Part of a small language model's weights.
Architecture: rotary positions, capped logits.
MLP neurons of a small language model. Each row is named by its layer, matrix (down: output weights) and neuron, and shows model dimensions 96-191. Each number is 128 + 32 x the weight over its row's rms, rounded and kept within 0 to 255.
Before each neuron's rows, "raises" lists the tokens whose logits its output raises most directly, leaving later layers aside.

raises: " part of", " part of a", " part of the", " basis", " feature"
L5.down159 [ 95 203 123 123 130  96 180 120 111  99 107 193 139 117  93  91  75 122 139 109 148 130 104 170 107 179 111 125 142 172 139 147 156 117 103  53 133 150 129  84 107 157 183 131 123 140 165 143 130 176 124 180 161 107 145 124 101 179  75 150  92 131 166 171  95 128  93 177 133 120 131 185 135  76 146 123  95 116 122  91 114 104 134  70 156 149 163 119 138 132 128 173 142 162 122 118]

raises: "wide", "ically", "ly", "- • Total: ", "ical"
L5.down1440 [144  92  78 100 134 161 182 135 177  91  98 120 129 115 143  85 144 126 143 111  94  85 151 117 139 145 142 146 143 107 117 106 134  99  53 183 161 124 150 170 130 131 138 103 120 145 115 138 132 155 112 177 107 106 135 127 150 155 191 189 140 148 183 113 114 154 142 176 133 112 137 194 136  91 110 119 135 156 117 147 142 135 104  65  26 128 120 176 141 119 123 112 140 162 153 123]

raises: "ing", "ying", " Writ", "aint", "y of"
L7.down599 [104 130 124 123 148  64 125 153  99  97 137 125  92  49 170  68 163 176 110 108 165 131 151 123 147 130 115  77  92 131 176 102  66 156 108 100 124 113 151 145 138 140 152 130 102 171 155 103 142 135  86 148 143 108 146 153 107 138 127 208 124 170 133  82 147  94 115 116 119 131 203  67 122 114 136 127 131 224 157 143 135 131 105 107  98 126 110 119  76 103 123 141  89 160 151 136]

raises: " him to", "to", "ever", " them to", " researcher"
L6.down199 [106 109 169 107 143 222 120 128 134 142 154 156 126  98 126 102 136  49  96 159 133 150 159 154 163 139 157  99  96 153 172  98 120 161 114 209 122  79 132 152 162 100 121  95  78 127 116 133 134 109  81 150 116 114 133 113 121 104 119 119 117 165 104 116 122 102 167 181 101  78 120  91 111 109 170 122 163  66 127 103 160 153 180  80 148  49 123 107  86 122 123  93 110 125 154  94]

raises: " him", "ed him", " him to", " them to", " way"
L6.down219 [ 96  82 144  76  83 135 129 108  99 111 124 156 134  88 148 166 159 138 137 107 169 113 142 161 164 105 171  91 155 127 131 100 181 113 156  92 137  79 174 100 164 112 109 109 116 180 124 177  94 131 110 140  74  70 131 154  86 133 133 157 115 162 110 182 167 113 118 149 130 104 113 164 103 149 112  84 154  88  70 107  86 126 182 135  88 124  99 125 137  99 118 145  96 102 108  83]

raises: "ides", "ut", "aut", "uts", "iding"
L7.down853 [122 159 147 107 155 102 162 129 107  73  69 135 147 163  85 157  70 117 116 157 146 129 126  93 166 177 135 163 154 141  86 176 138  56 102 118 125  90  76 141 188 122 101 128 164 131 107 151 152 153 150 169 132 154 131 120 199 112 119 101 121 176 146 130 136 104 109 143 197 188 174 141 138 169 123 112 202  78 136  97 133 128 143 117 160 105  84 151 153 176 125 149  93 154 117 136]

raises: "ration", "ibility", " case", "rat", "ral"
L6.down77 [146  82  79 101 123 162  80 111 100 225  97 121  91 112 120 144 145 152 156 129 178 134  84 102 128 187 112  85 110 156  95 119  84 111 126  65 178  85  88 117 132 143 124 181 198 161 132 182 100 178 120 144  98 180 105  53 109 215  65 129 110 177 140  87 167 121 133 118 131  77 142 108 109 113  73 143 105  61 140  80 113 164 147  94  85 167 129 119 114 102 132 120 121  99 113 115]

raises: "dent", "gin", "where", "thing", "one"
L6.down713 [156  93  80 101 150 103 170 147  78 106 186 108 154  56 158 148 151 110 140  71 112 192 128 107 149 127 149 150 153 110 132  45 173 102 152 124 115 104  92  73  94  88 150 154 120 128 138 120 144  92 103 128 141 110 140 123 110 116 150 156  96 124 161 119 101 116 110 171 112 137 111 154 183  91 179 150 141 175 144  35  75 167 135 114 142 176 134  98 179 119 142 139  72 130  84  65]

raises: "ium", "al.", "ality", "al", "ule"
L5.down124 [176 131  86  67 131 155 103  99 140 148 158 135 102 117 110  80 109 110 119 145 168 175 181 134 143 148 159 105 128 167 124 147 117  98 111 148 105 131 139 129 127 141 105 114 172 113 171  73 135 124 147 156 125 145  82 109 136 202  95 112 121 141 139 137  41  75  85 158 128  82 129 160 167 132 140 121 134 127 153 171 133  97  83 102 127  91  96 167 106  96  56 139 136  78  74 141]

raises: "han", "te", "hy", "ha", "so"
L6.down1130 [133  55 102  97 100 119 114 125 137 111 116 130 118 198 122  95 133 133  92 109 131  89 185  89  72 107 116 131  68 221 139 122 158 163 110 156  98 104 114  95 133 118 150  91 115 180 119  91 192 127 137 175 108 128  66 123 147 150 105 130 107 156 152 146 132  89 117 161 131 147 155  87 115 151 121 127 146  28 125 124 118  81 133 114 113 145  72 113  97 116 144 121 172 187 134 138]

raises: "ists", "ist", "ese", "istic", "ish"
L7.down942 [121 167  86  75  42 133 104 153 148 134  83 179 106 188  93 155 126  93  77 124 153 152 103  93 144 198  90 166 156 133 156 141 113 201 156 157 173 157 122 167 155 136 128 129 117  97 102  98 136  81 130 176  98 118 120 137 146 192 110 115 103 106 215  80 167 127  88 123  89 116 139 153  76  54 148 118 145  97 142 111 152 156 111  82  84 154 103 138 117  81  97 128 100 101 167 109]

raises: "on", "on | ", "ee", "ob", "ace"
L6.down1495 [ 91 114  64 121 175 140  75 190 144 123 113 143 166 125 167 117 132 129 119 153 147 147 147 104  76 100 128  67  60 145 149 160 170 122  57 168 170 123 128  86  85  96 144 107 162 132 108 141 171 123 102 113 149 131 165 105 179 101 120 124 152 116 114  75  93 144 149 107 116 173 163 175 107 138 118  86 125  78  94 171 155 152 152 131 190 145 141  88 143 111 155 135  83 146  98 163]

raises: ".", "] |", "r.", "nd", "g."
L6.down1198 [156 124 106 178 136 192 152 142 149 148 117 167 144 172 107 170 144  71  54 154 141 160 133 148 144 134 161 133 174 149  49 152  86 138 141  45 148 157 157 124  90 101 105 154 125  95  87 156  51 137  94 136 119  96  64 179 186 163  94  86 151 183 171  96 142  90 135  96 177 136  97 154 145 147 153 160 154  67 140 161  93 111 102 116 108 180 124 130 140 138 116 178 144 141  98 171]

raises: "ree", "onia", "rop", "ope", "ative"
L7.down536 [143 111  55  95 147  78 152  97  92  96  65 108 103 153  77 166 145 129  93 160 124 133 154 140  66 125 147 123 125 132 192 146  97 104 127 117 113 125 111 109 154 216 124 149 112 130 124 135 138 153 143 122 119 167 100 131  99 160  95 185 114 137 118 171  75 127 155 147 133 165 155 135  92 125 135  95 172 143  92 147 124 149 142 128 166  60 143 118 132 181 198 148 113 150 159 177]

raises: "s", "–", "–present", "s to", "akes"
L7.down1034 [123 133 116 124 112 112 124 145 149 124  96 134 100  84 106  69 167  88 154 120 134 131  87 148 112  92 143 119 115  99  96  82 112 130 130  81 120 194 138  48 142  87 132  85 173 134 138 126  91 167 133 115 119  91 121 146 119 107 157  36 178 155 110 150  90 135  93  88 121 128 174  75 153 161 158 153 163 149 104  75 116  96  75 125 162 166 139 106  84 112 158  98  87 131 111 124]

raises: "here", "so", "ilarly", "yp", "ven"
L7.down392 [ 76 187 132 172 146  76 170 129 105 106 116 100 159 122 163  46 109 126 152 149 138 102 132 119 128 193 139 111 132 110 148 102 108 118 117 121 188 133 146 140  77 170 145  69 165  98 102 101 117 158 153 160 169 116 145  86  98 135 121 125 151 110 121 105  82 167 156 159 118  88 145 105  94 187 135 134 155 104 216  64 125  84 134 133 111  92  56 149 119 166 144 159  91 118 162 148]

raises: "itude", "ility", "ction", "ilis", "less"
L7.down487 [119 152 109  83 122 131 104 149 128 166 133 163 126 130 156 114 141 144 125 100 142  64 196 130 118  96 168 128 204  85 113 118 105 126 139 137 201 131 126  78 134  85  72 188 158 147  89 119 156 131 157 132 127 167 101  96 150 170 171 131 172  91 132  40  59 173 153 139 136 106 129 142  98  89  92 130 120 108 149 155 111 127  95 102 124  95 140 103 156 185 108 112 134  72 140 100]

raises: "ye", "keeper", "gan", " Island", "du"
L7.down1334 [161 102 179 104 102 120 142 126 115 138 133 133  48 130 128 130 162  99 125 121 180 143 117 134  71  92 138  95 195 152 104 111 147 188 116 135 138 115 105 152 109 113 122 102 120 103 114 143 130 154 103 166 122 116 130  83 154 131 172 114  99 162  86  45  63  85  70 176 110 148 133 123 118 125 176 144 127 166 161 100 139 123 125 164 159 159 173 129 112 134  62 151 147 141 142 153]

raises: "ix", "ique", "ious", "arus", "ian"
L7.down64 [123 105  74 156 125 211 183 193  97 100 122 150  79 149 144 132 125 149 113  91 152 150 208 120 126 122 159 157  97 102  91 134 148  78 133 118 132 191 143  73 123 135 155 139 172 167  47 109 161 114 125 112 166 171 162 103 136 157 155  93 133  70 133  92 144 103 158 111 153 146 168 168 144 112  79  80 150 120 142 116 162  82  86 211 122 101 103 145 157 145  87 133 128  85 102 137]

raises: "==History==", "|---|---|---|---", "off", " Co.", "otes |"
L7.down306 [ 87 101 136  97 184 108 156 140 115 129 135 135  46 107  59 108  98 141 130 135 145  95 116 126 134 112 158 147 100 207  50 156 132 103 142 131 144  74 147 141 182 140 108 113 137 105 147  97 105  81 142 136 222 112 178 162 165 150 110 100 166  98 131 132 127 164 196 102 126 115 142 124 164  77 114 144 134 133  74 150 152 136  49 141 100 123 186  91  94 147 101  50  47 178 149 150]